Weights of a small GPT-style language model, trained from scratch on English Wikipedia: MLP 1088 SwiGLU, no biases in attention or MLP.
MLP neurons of a small language model. Each row is named by its layer, matrix (down: output weights) and neuron, and shows model dimensions 112-239. Each number is 500 + 25 x the weight over its row's rms, rounded and kept within 0 to 999. Numbers have three digits each. A neuron's up and down rows have the sign that makes its largest values positive.
After each neuron's rows, "fires before" lists the tokens most often just after its 100 highest values on Wikipedia text that the model never trained on.

L7.down68:537475446459532502553511516505473518527506496502500496545519559499460469480530480465507521489515467511558517478482494477468481491461498510533500517487469495536500489499494500489443489497480540480467485500456494486497499484501506503507566499537520476472571475503484499525433500479485528483531469528467496527511503503485473460486495506503491522459492532474484504509496492469509482528527
fires before: ",", ".", ":", ")", " and"

L5.down614:484293497502535507498534501498506542502481513520510522455493508485494518511503511503562499495524540509514489509508534555478532459510467481473482549497477527507486467505505499483509486486499492492489517534509514517507506457504482525519497501551542498484517496505465500498502529491508504558487487483530495495503524547495447463516516492478499532546503525480467480499504504484488507471480
fires before: "\n", " The", " He", " A", " In"

L11.down173:545537486500519421529489540487470500510424522509531534490501533517528504471482549513511548504518474541494522535524510522482499454496501526493478512561569490517486504515468523504455502534475490487569511499512478468530470501504495480478522497518499512524501494478481519496516484497489476467512498503522534510509505494543489509518479487524501560535495495541497498499492526536473477532537
fires before: " by", " in", " be", " on", " to"

L4.down835:461354511525497539491537522505447494521533485493487475510521453508518494479484508487510493488493477501467517529492496515522502542511493479454481524483470506434507484490526511506531444469460512481543527509460473513521491512514537494516491494459503508454478492481494487499482469494502541487522440462505486511565521540483499465489489501490520512532511500538493564476519500530546524518501
fires before: " |", ")", " positive", " SM"

L11.down761:489522496487520535509476479532482553501478497477544485531466504496521519491463532495473508501536510453524458481516548490487474540458498528502488507517503512504531520516535522503529518484455491451511524468504498461511509548499511457556483525489491506434486499489508510490531483532528570482505483483441517480477475521503447542545491512482505491514490478496530515533500474490460503552492
fires before: "-", "\n"

L5.down802:463407491447502497496509550585509521497529499544479501516499503473532520504493472512481515467514522541540432472467531530555497543480498474512515538515520519545502477497494449484487439504470493461495525506480523542502491473472524503511483494486490467503510503514503502500511536499530512496512478474535518502483503500486502499506496494499532512500487485511457500462469501505510472476507
fires before: " |"

L5.down566:458393434487497510507474560483460507465518504491480488475512459482488543491548498495530497509458455530472499498511495497551483533514507486490490457523475508480471510520485490537473530521506514469490470496501506509512497458476494534511508455509486524519511493479488451479509538485474499493515489501534500514481478506537508497496431497533535517493513479550541502498527511519496496474494
fires before: " |", "{"

L3.down84:545338505503514499509494493508522528450443486522507504508460530510490504510561505507470495487528517500493550509496500558468467498501503490504521510519451524512475499505474467457493523492458520521530485470480512511493490503479492533501481518472498510513466532491497505520502472536497499495533524501495528506520469466483497518532485531481464497492521542500496510508444495494498504508496
fires before: " of", ",", " and", "es", ".", "s"

L7.down941:527438520474513523533523489481518506467502518491513538490506508464503500509516496472535459531487477494518507473463517472484481507472492493539495487515484474496508504541511505481542498541468457525528484489532516474551506486483493498464478506506543488492477519496522487482503514480477498481481511495502533505486508532522441508466488429484456504506497506534536484535519492513481503520479
fires before: "s", "-", "iana", "mini", "t"

L10.down856:495517453472479478540507520503448476533523480461495486486504507500539500547532494478471529483505540475452496474475514559477476495461501492539448489482493491483498455498477521494515496523522534477494468537503486461447521486518505486480479490507479482546521543512517509457466561530483495480463520514516512492502511507525491509502504501496513471489443481502498476481451496501524495486532
fires before: " 7", " 3", " 4", " 6", " 2", " 8"

L12.down998:464471540509516485475496525467497491512480512444487503505521465464531483480495469462503497550527465529468536479466516524486524485472501480506513523498496486522497484498515500481514479533495482495497500475545475493460489501523456510480516520473492469459508473503478491500490482518474461539545488477494430501476543500508505489502557495505538518537525511476485493526511489480504497494534
fires before: "\n"

L3.down93:467615485516481479545508505540491524466510509535523523496505499493503520478516502503532489489484506505519475509507484579495513530444486490525506493476501511512492496494535510492477439537517556460467527492483478498512471458499488498541514507495479465513506477508539484535492515478531520496478436517485513496480497497480463500536458513548523501487476463525470495488460477502514512514477
fires before: " |", ",", " is", "\n", ".", " ["

L12.down148:514517525477525512487544477519523504470496506492496466514502517532490506472510528515480493472535475508521502501469528494468482483500483478501476501508463500580502474461528497470499508479509504536477500483482490493464494459507509496477547482492488462481479452449521535500518514448511473478538490524485531447503474492501525489494497507502474478507500502493492504507507472579471489497517
fires before: " |"

L11.down60:473440506515512540524501442511501519535491501526484507504533470534515502526501495505534475457540537508509476515484513528519482487515563486518444510477519482515533468511492450522532471478480492478478501456527497477516493518489507474550525513541517520514519485525500525517456484475497518495468524513484513540464500487527478492494534495505508482509486490520518548500498464483536483501469
fires before: ",", ".", " of", " and", " in"

L5.down249:489443520502508483485489499481493528557535523509507532491489524546514544471470505517482520460506523472461489489491466538485524467503488501510513543460494528533479473540474487434510471469504484520501523531502521535513493526471516503500520493544500475534524471505487517445484493488482481506491516476525489456477509506484466463535511454466525465545509506511522477470445468516479451464470
fires before: "\n", " The", " In", " At", " She"

L5.down726:521379512498519524506522504529496539490485490521500529500506484497494555514487488519540529514482529539528538484466519541516504457531487462496512557531483528549476486490503516498527497489501527492502525502510518497539528469527495480487501480539548528509527494494511464498490490520486468492449521513515486495503532540489498479496499498454486513519484470475519527457470531472459487477497
fires before: "\n", " He", " The", " In"

L7.down758:517462511480503510504469537490515554531522508534593522509496554512498519460531514484507530506487505515480471520489542519488488484470529504506467485540481534542544497488444485509483508510529512502519471509488477488504492524497558497496514508467519469521501489494509445491464512494518508509547485486473483463496548484517541534525534508463521543492470500516504500487504489494498488495497
fires before: " in", " on", " to", " as", " by", "."

L12.down113:492404511480501482493491501473511498511527487541507491505469551498462483494492507544521470488468447496454479460481516465508513511508471517466494539525492507509499512440540477531485539457526445498533515530521470564487490516462504482496486513498491508553514482488482483487527538511478483460505524485529524487508497534511484519488474478477506472505505490506515479514504527510472553469493
fires before: " |", " as", ":", "gan", " -"

L4.down299:450567467488486513464513496513501472499473467502488491499460514503484490464544461474469544509527516508533514553492479514511485515544468473498485507551511468505510507470498488453508477512497503538474553505470458493518550474493509515462489520491471477514553521552500475552496540525486529462489490535481518494546512483519527511541523488551498558484500506471462490509506501477469513504502
fires before: ",", ".", " and", "–19", "),", "-"

L12.down823:512529536500464511475524526507521455436511479489471477489462509491551556519531522486470490495475493481503466479495527484520502515453515504525505507530568489518482514480473488481491524523509536482507553498480532505468490463530478520494506509494481459483469545487513497537535547477457520487513473473491539498459478511489476489500451518499495504512474506525468512502491547479441510501496
fires before: " |", "\n", " to"

L12.down386:497485532481507482433528542518473483510518477500512462506515516562525507439508468497486472519449485496499506483475500437461503540527468503532506459489516562517465499504521504487500474507514491502528510508503458454489481471473475494504513471484511446551481530494512520521528494515491543502473498513480498485538521523487546510502506481484515498516502488494515505463487497524492501521499
fires before: " |", "th", "st", "rd", " round"

L12.down319:511617514514532481480530468528483493505485467469509523513456504495538505455535509499489460525489498473529513505501508496495481481520499485521511478462449450511518475509473480445544497460494505494503547506476492469483544512495487459522508481472477466511462471517548480501511514494509536507487505498488531509487436533476523530506501517531494485515487510491469524521506523504534533489524
fires before: " |", ")"

L5.down902:488352505495492516501495487488501527515471480492499522514506489508481479462528475482478487453505492475504495544475476504527516493460498520523540482505475454552508518513472487493520489472475469545501518497491516476559481499509532480501498515532503445495477500539516482508492501540510472486498490476503527511517519480533510487487488482503511490505516456469515505491490433510474507518546
fires before: " |", "."

L12.down155:480510487523494485501538486468529480549478487530494499531482464446431486517488501498484482486526518478510503505487483475476480481490538489521508501465480505544524529473459516471545505513529477526487502505524522520495488432463525525508487452497483511527511522507457517507516506482467501498481500504542539491504523465461491482524492536448470524481480495494510530492500496417520508504502
fires before: " the", "N", ":", "W", "\n", " which"

L11.down960:504486482503492489491499486476493477529551515504490469493501463452517527518486490505465539495502507473499477505482469465515501499512524525488500478530494468515529506521475484500490472520527464482532515490530468517478521496512515481493511491524534430484456497470490524472497513474448461494504441488557525429489494497504496506525504482490494529495497484443492515486521553530549512517466
fires before: "==", " for", " as", " in", " at", " career"

L11.down375:479451468520494521492480454516483520515471474497452522534522493495486493512488493534537496486480497571508494501476549478509477504508504513467494545516524479549508532520441503513539482493484476483468530500521483502474491550515460491543508511481536508540504452481457482513485457480493506469515544491495479507488506477491495531502537443506524508507503529490482482536480476492529500473522
fires before: ",", ".", "\n", " and"

L11.down113:496495505523565489486514536546522482489506457514523516492480520496546512512528505484469539488506501471489474482479479484511498537501489520518523490497473510484477515508501517519496495495467468533499504479487518469495526525482478501523552480551508496446458535496472466482487473529494516553520467481470502517470476537549524516472559485505498469469499485504463500474529502493434510531501
fires before: "|", "\n", " |", "|---|---|", "|---|"

L12.down916:507647502499492505513532520522487445471462521520499509483531515465529498485522500500479487504493544548511433472515536501512465520503533480497450484496505507521464493520488448496541526548583492506490489520537508481482531503507482517518492491476482511519504533505544481501528507483535487461506495515474478500437499556510475509500519507497516487481504506501472529477520515554479497504484
fires before: " 0", " 1", " —", " .9", " 2"

L3.down983:521347489532501489539561527474506496487547484509471484465483493491460480499474519515496503475507498475518503477549516510510528494509520485486476499518483522529497499492517471526492523519462553485505470513517493492523472478504497516493515487511497488508522486442496511516492473492469443513520524486478515470482494458497519557509494513480517481496544474478487507537541508493502520488492
fires before: "\n", " by", " of", "s"

L12.down360:516503518515497485499480433490490551447466493472526477509496456530474493481518536530539489497467558487485464479490474511494512493478548494487476477478497545517520465478500504484506497496528550519524506472488548499480506478481512524499521495536487535533456472495510522519533447503478496490529475471446457490470508511539505490538511480519523554457516466467528468523476480518467468573490
fires before: " |", " million", "/"

L11.down540:498535484522531501481490513484510506501498491506494474469529457505494513461488485535513507511460515521458486536515530498464469463415490494476476497531500519487502510475464504527500536518455482530497525498522497516532481493466475501505504511484473508449525482486496528482490538504490450497513539538543449494535493538531531483489518477492485501498552523471513510466515494494491489521506
fires before: " ", " |"

L11.down537:480479497507494435514488515465504469551487489512491491461515510499512476520517545484485505485514499554473503493512507465497473502481462518499511502512535501525526496528509518529470545523523474508501537528463470515464473457496541468469509474490514469541483527459496532416480526485511507518523496503550525469539521478511507502483467516488491510480530450523487453519514524496517484449530
fires before: " as", " for", " a"

L5.down963:523356485493527471455486509503529492539481514507546523503513502490524518521491499534510490499459522519482487482520538471504505520488464469512466479496510475467474505497512498497513546491466465526530519520473481465516502543486514497498441493476481484516440522514536493516485506500499512492489515517492490488469505490486491483457473436517515487529529502484525483508495525493519479511545
fires before: " |"

L4.down846:477474454465466483490496482548478460498512505542503535526513489495470508450520466509505460521463496525504507528490499531499496505512499519474489466503474488513513496542481505476507468461502536456526541536487436510485519484501509470441488481507456514494471515539524514525459565471481513496566482469514518498541481507460512534488509511459511498500505461485527512483485501468517468500507
fires before: " |", ":"

L3.down938:495440479507516513514536506507505512472496426530524511510479508498540502506502488533477503541509508497512523521543537513470533510454506522541446456486501472534488509504474498480447488496524525493469527539492476477474504479484520488537541434504454479533495510494487533515548523508456538514468496530497480521514516514494517493466546496473519493519520524479524487522511483497509526518499
fires before: "\n", " for", ".", " |", ";", ","

L10.down696:482366530481493486489453499504524548464492494504489478451485520461462506468514492492489486499463527483501442537523504515457523530515520507489440514508502496509480534508530476507492524488518504485563493468481470494501461495537476471524517511476524479498541517485488497492463511479508504474462496496471463483501497510491503499487506535499493508490529524495509504520492507512470513547491
fires before: "\n", " the"

L3.down399:471338494518469489468465481549496489529537530481494506492525520488540516489525480496500506529501517480506548494473472507437541485470515490512539487476499485495500504531518517497503472513493494476514469523509498475467503490501509538484510545525465507463473539530517492541468517491499529470542526452478503491525492521483463551487529490452504510490459456476515523506521507479468489512496
fires before: " |", ";", "ed", "ing"

L7.down540:516500506498501499524514523523512464491494464509446514466499485505481544504496526468457465485540482483509477467455556534500517495486456510476477508522557546479500513471560507493497455538509521495475532529459503525511470483448532493497552541496462509502528537469499456462535526503534526462497489516531483489486468502467525497502499546448458529512522482473498511511432513489529499500536
fires before: " |", "–"

L11.down572:471425494511493527464505464535515492508518514511476479573492480491474520529535491503484484532473552503496489544478508519457480547482530490517508496516446520517462524502459483440491515531454484496506516539497487463483523478475491523458475492495517508462461555493506486527539534528494537511499501477544502502510528502497555509478511480534542547464510496529504481525540454484497480543508
fires before: " |", ")", ","

L3.down773:473414520460431543542538488503491485570480521489420531528512508491483537509520492485501471517479512510514495517469470504490523523506489480516510515464502461532540555515512527524518500540492503526478479438512523516514556464508507480469511485497501506497473493475550489480534521505519506516542485516528477548493506527481523484505506531447538460506483429482523502459478480517480482482479
fires before: " |", ")", " (", "2"

L10.down176:498237510508494525493492454492505537478488513481500543512497477508518483510508495505503513495458507511512488490492508476494472520475476484487528509504497492470471494502465499494470503485487519498528506496481447502482510488453499521495459488515521515492480528503505497518507508534487498513466491492533504525476500486502527510524474458503507497507539524515511483477500524493510518509470
fires before: "\n"

L12.down158:506505469535474524506460472533435437486433484519490478440503513510493502504511483521519511485475466455491511499495509466510494456503469517522489490526498466514487480514515471464469503486533508510531510499459540472462540497479510521500504481480476509467478506540519510500516528496494459506508530498482515517488506553515571516491488500505543499509507487520482473499479501506464518481493
fires before: " (", ")", " |"

L4.down176:511420502505485479517482484533464532485550520456450500536512492487548536491533509491490481491508503512536467508512470501482522424490507538521491500509497511520524524493491502516526496476488512496500469496463468503552550492547537474502484512458488497533467498483506524498523522466471468535521499501432510514442525506486473509494504520486492537497488480500515496494472491521518510528446
fires before: " |", ":", " ("

L12.down943:459405508541504528503522492499482501517488483483506481478495442499521474494496492470490480464470525476475520506481545529530471489551464492455488466542492495492479470487500499498525530498518489503465502470506546525538508488502535489533466497512525520525518474481559504475513490468540477491476519531515503541493497518521453530526513464459493518473489508511501541527505525518481480460485
fires before: "-", "\n"

L11.down1043:480504481463481513519484529531505563488440462514523528482508518475482433568486536501536513507458507484544473480491468497491482482463504500512554474539496507523511513506486466469477456518481504491485531520478513500490494489505502525513552540529509497482520508522516497486508469495479487489491480506470424530489493498511525524509505474479502540520526456495557514528502492518470510488524
fires before: " |", " \"", " –"

L12.down86:502546510494504522490534501483549525467467512552474547489538467516503485503513506473473547466511505549521502510561495502463506491468464477530448489517536475511536486556512475483492520516517505498532498507507490497525489524472529503517496510506485528492476518512487489489468483529502536509471510499520504500533489517568500524497514492484557526510507478494496539474546451544482490524452
fires before: " 0", " 1", " 8", " 2", " 7", " |"

L12.down1000:506461464497482445511481538524494497503504532509490476511481502479525480500492498476466515493509453508536500483453533490476476513522464527470538483497440503455506546506486491516529485509507507511493475528514471500484519524484498519514471476556505488459516484482525469543477492469466509503535513487520476504534506482526522469489526518542518486513483474478529499473495494516469494506529
fires before: " |", " first", ";"

L10.down249:497411497523495510514490504485505532519498507496490534483519490526521497507468499509491502515457474499480495509564459517543520487494531502503514485483551524479505518511528483494516492517503475498481464490515501501475507549544507484497495509496482530490495474491467502515501503487514511479489521504531479489536473478502515501527469481539522488466502475558534490545479506541498510441516
fires before: "\n", " |"

L10.down954:483484558490519507507501482489511489538527479498556516515515492511520490449510486460488484511524491477489517510487491469495479492522533505468541462547550494462565487442504485526509519499488512509503489475496481487509525503491485495512496506504518519503490484488482515503489483545517537476496504504480452498539509492497486527454523491500521494468516477481514456524503520484490506499467
fires before: "\n", "-", "I", "The"

L3.down567:473365535491495482468546510487522507497522513505493482499509487517517509531488484511512519460468522491479533491517492504554467488484469496506506516501486467503479494533506528499478444530469471491455505491476484474498482483475510517533507484486507461474496517502523526513497500472490507472524461526520475494473467519478512466489526498515500503476492457526508539525532490486521503491491
fires before: " |", "–9", "–5", "."

L12.down282:478488466475530506495470461490475483533500502544494486531495518476473536495516525485472505518493549450471466476501550474528479500548543482520477486502498502536548495542475534500520493510495466509532460480511516519535513480491509490514465498469508549474480478478530496536490514495479499502497479446498523506561479506505493463516496465453488554514523458537497513486554490516491529469465
fires before: " |", ":"

L6.down466:488440509490507529501464507499468495504493474483458512544489552459470501504525509463492513484487487474555491493522514505458484516554497529522479489503500500481450507543481512556482487475497483536514479514474490524491480492548541499494552530467515500440498516533488506515485497502469501496494488501532451499502510504513550502528509510566475489507556533479517476502510497499507490490493
fires before: "\n", ",", "."

L11.down931:524247511488489479490495498524508485515499488506491493524502486486495502501493516504512494486489525515498478518507492478507491496486486481501533497513524498469480511522510486506482512527541516512523483519495521476446488504527479501505520494482499482490496540522496504469527480494513489465505517490511508491505477519474485473511483495502523517508506536506526496480495525506463518491519
fires before: "\n"

L12.down690:481500463519448527502515434503453487485492478503534454502460526493496483499503492562515530469508504493533471524493476480523557523450487506530449526519483476510485509471472520479493492485526472440511566458512491448490473526506490459476482500516499535487493509535493502501500526493524520460467511541520531490512490522521513494500448431519521551507480513492489491482497487533486495537476
fires before: "a", " |", " 2023"

L4.down1037:516424475500508503490515492523483546518529467481468523500429499471519507508507503509502474480498495542518520512494483467448548441501522474540470515493487495505526507523466556455496474484511518520469520479504442515515525528532504503458496508495514499501457498485474495519469543544491510520491518504485491496505519547497496482490527526536497449556475470513483535465513488481474497503497
fires before: "\n", " The", " He", " In", " |"

L12.down303:506409471511499460492488498502476532497494490506491522483478502536471476464536501527508477503479514499501527487505491467519491512467508534508536520489451500513449489503500524464505534509508472493519513496541499517495510469487452477492525488530495545476489491525519498484489560503508500480475479493520472477516487487506514479491514459482545555548534512482493487470429488477500515490499
fires before: " |", " -", " released"

L12.down0:486631471490515491491488488554471481546529489471544508536476508506511505498506487512472509514518505528511500522473508497482477513516474478537527489527488514555489509498517525504496489455535491558527471467508523468491529449492523498464468498466503532507472512479526463495489491526493524493510503487540514485526517504499472476473502488505524484513453497467507491517502496524486519479516
fires before: " 4", " 5", " 1", " 2", " 3", " 10"

L7.down672:443416488485493496499507564500484517510489460485494506453500441472506493505474473502481489457481448504482509505494488526530504529524497475505495512505528501494479533560520545505453441541506558496489489474515502484513531541500451487517471470489522472489511528501504510473505509459468494517533480526498511474514472462557496471533519506489494494524490487492512528512500496513526511446497
fires before: " |", "r", "N"

L4.down573:482321503496468489551529502495503515521490496508508498512459470502515490478496516492502520477479511481495490497478497532459505537526488566485463489546526554473509517501482482516544533513499500483495527492455509482524483470509517469538493498492451471517495510524508451475515523506541526546511483506483500536509515515478521473532509517495500522475478505524470471475474484532530482481472
fires before: " |", ":", " of", "pho"

L12.down152:519499533502485520497496481505451504492554455506442527483522518468515512509490500445484461459489513461499454512485498476508498478521497499501503503456445535492484483499487529513517517526509510524501457509507482524526480488473538511556540524481445458500576530499530481491496559473535490495538524484475522503512463547525466494527512552564499530517494485507513506514491514488535462495491
fires before: " |", "2"

L5.down42:494400509490540505481516531529531518524542520535506546504491517454509535511550549497430518494514511490511478489519501531518503459451525466481507525495523499523491499484486508534473473495483530503496511507556498522529486479490503501495521479497501458473483494471502488468509524502503536538460514473546509488501460512489501482514477504493520475535506494531534484484491494504542458475514
fires before: " |", "2", "4", "3", ";", "0,000"

L6.down749:478526447493524500500442539521516513480477495474526496516507477501509483465505566433486518509502477517505504474472510505488493457449524519532429505519481518499466554511506504487481473518479512495490467470441512505499466508532516522528531504489516438495474517435471488485498531433494476534488527489483512508504494483496469473510507512501496442508496513473560516509507528489485498521494
fires before: " |", ".", ")", "non", " in", " (4"

L12.down641:463498512560517505485529505503452538522473465500455509506529523497503502525499487535484469482530489476515507510547492463503495441543468486461458517506477490520511485465495464511489447529519575485501495496540464504467534506484486485496512509515453486479500507520466467521468494508478488488530516472482496493523506509521560514512533544525524503527495527453503484502514498485481521486508
fires before: " |", " 5", " 6"

L11.down373:516557470505498502505491519502507495537493480483513503505491548501482493495509539482483476555503475512503507485494505513470490464514483505495471500522519512546509521505498511521515515486497524400519482529496472527462509534516496516514504520467505505540470534494501498484508431450489496518524489491501474498491495496511477537547488523480513550474566497483499517522492470496518487467532
fires before: " |", "\n", " is"

L11.down315:503359527490456501477500505501475515505492461510527522480498492527468487525507450479449525454530502490518514482490506518538552532556521464492511498501536528501482450520502524448531493482558482510518497477484488469497496478471490523475521476537492539508516499506503493523490504488502496518504489465487475504497516472487541456491480506519460510521479481501474491497478515501498510480474
fires before: ".", ",", " in", " and", " |", " on"

L12.down1072:513444501470504551473513466480456470475504492556483504486509550520497463499498488545511471483510482442497498511520513469543546527487484502486512489498495540515483498474506492471475509478516478470493511482475447502514517493490514460492515414488477492523456520570493486535518560493462512443498515508513542534503476514521511493553478472504498499467475521496495491472500520505506494481507
fires before: "a", "z"

L5.down173:476403507517512521481479507521513488553544490503523502539496507498493499504455545455481453520472523535478452444502504545510463487523522488518518530426492481519518498470457448507512535485496496471489530510473458505464475534525497474514473482465490481502484545492521493491520504493540485520500538500537526481514508519482482521520478499506489508468475458500510526476463514469514499525471
fires before: " |", ":", " with", " a"

L10.down1080:554559478499508484502516516498513514516496479455504491521502493515478485496540427474475517511504518510480489511499527470450493495484512487534522498505499533553526470524507510502482497496506535462491502528535517494509545446537475468484511479502504524533480497525516503466543502480484479499507506491495525502485524518509508527467507490523499477528493528527504512525467468491537479515539
fires before: " |"

L7.down422:558482498498458491483503484529523535518515493484513464485453523472530465518524506499485494520470497480521533525546513493455515526464529504527523467448520496436476508543512481498514538451477494523472511518535462476497571440502498481469533508493487477487459538528482515514491515490473479506480575520533458511453499517512518521520518422477507466479513504528481454496474500500440475504461
fires before: "s"

L3.down653:438362491480466497528485522509502506519524500505505487500505509477531471504489433490493527520479512492487490539473487513474505518478481503486518460505486546482494512515532515513499487467517518502490504495480482511466502422467503492492525471521504486517482524500533510540512517500508507506494469505488500547508489492508539546485503478504508538481499495485480509511514465476480527497518
fires before: " |", ";"

L11.down675:442515465488479452481496493501519516534531516509487467480484511526535494498494485485478508448492532510522476497461492534487550482526505506478518469514510502508478472478504531545505497510502502468520497501515520533519507473495538515428540515519499498564513513501484509490481510479513469467490497518474528480489528477498502462474462509561528524485482491479468498485475474536470472470452
fires before: " |"

L11.down999:521554495536519513481513495477497530511457492506471485519558500489498522528482498522496473502494500521499482474505516487517495510484521505499481525540526509514483496470494477547491498515462533529495470453453482483499509455509472482471451467455513537510490470537548523479525507489525512509506486483538502514521534563500534500492485477484507494544508478500545478463510502473491446469494
fires before: " ", " Votes", " |", " •", " Turnout"

L6.down197:460456510535489486516534465532504502503519483514534503497536532444453482484459466480478500472425470541545494537491477480509472495516499515491509461481462495507521508478451466487470497434533513527514495470489485497509490510481513506523491517480446486481504516465522496519489496488507489479491511496496466529469485502480528483503501501510496476532508524499505504441478523510522497516509
fires before: " |", "\n", ":", ";", " \""

L10.down567:552422555486463499503506487468524487532508551514471511473480505459456504479493518500540492505497433514492500501537465532525509504454536474501513495507512530520508490511493484478500509524528475497510512477500501504490472503489511543520496505498487474539450524513480480478508522519492490537485491461551544501495526495505484499538474499537514495498465507508452502544536514494496454468554
fires before: "\n"

L3.down220:513423492481480512506519470540485489537513546488502507497478474506507497501525525508514440459532496533520414501496532510499500549512465532518511498490523534456516491484496458502521489505472498460487514503494560532498479523504506482531498511508477477501514536495518523504518534493492530501540457500532538525467479500500499461502458540484496513550496453476469462473467477523516489462477
fires before: " |", "\n", " hours"

L10.down159:489501504547474530526474500518507521482509489493542510502473534515458579471477512501475503489512502504530529519507532506511524493454472484480525442490465483513471479515499554502547489492513559506472500498526528482489521530495471545460480511502509498543501503481542488477525507513527489530483539511535505514505499507468499489464446529519559480501493506501485488519497471483523491497472
fires before: ",", ".", " when", " he", ":"

L6.down826:460539550500491517507477440508520522504483432497447504516493498493522471495446485487499503505502507450542500486484506538483474468488473508502516494520519483513501485525491503492519509514486505495460489496461509524510507487531462513533518511520506469472524497489513545496505507516495486530443554464511467484488503529494550450454476507502476486515459489510497427539515484538546495462480
fires before: " -", " Lin"

L6.down619:488391512492536488512498513482525478457527522522536475512509500455510519503523504508497506477547515511494449517502535504486506493532498537492492537495505490472440536486477498522516524455478484496544476499551556513547504519520481517503489486508480527520552471518485508449501525541535486536528523483540512531504530432466499477498493503464521510508519497522492466497533496524468507510524
fires before: "\n", " a", " an", " of", " The"

L10.down326:502530479519513487497496504525494521500480521498556495486497494500501550500522484492501493515490528448545541523518537491529489478490488507543490473515477475501523481437465516524536514451520522500455505521484446499524476482505483485518485517497495481491513503506476498479482499481511492519480497453513493464479474496562555482525503550545535517502515492495453531516517516494495471531470
fires before: " |", "-", " medal", ":", "\n", "s"

L3.down837:449407470501476489508477531526505521503519490525494478478518519495463510489530466461537483514452517484517503521485507539485539518468463499528523467501479475497515474514473527512536421502484522459527482514465468479515507485483495457503515486504453495518510480497525473532517495506520563508458453521496484496473536503479511483524472483533500494484505416551488489474471476496493507510487
fires before: ",", " |", "\n", " is", ".", " ["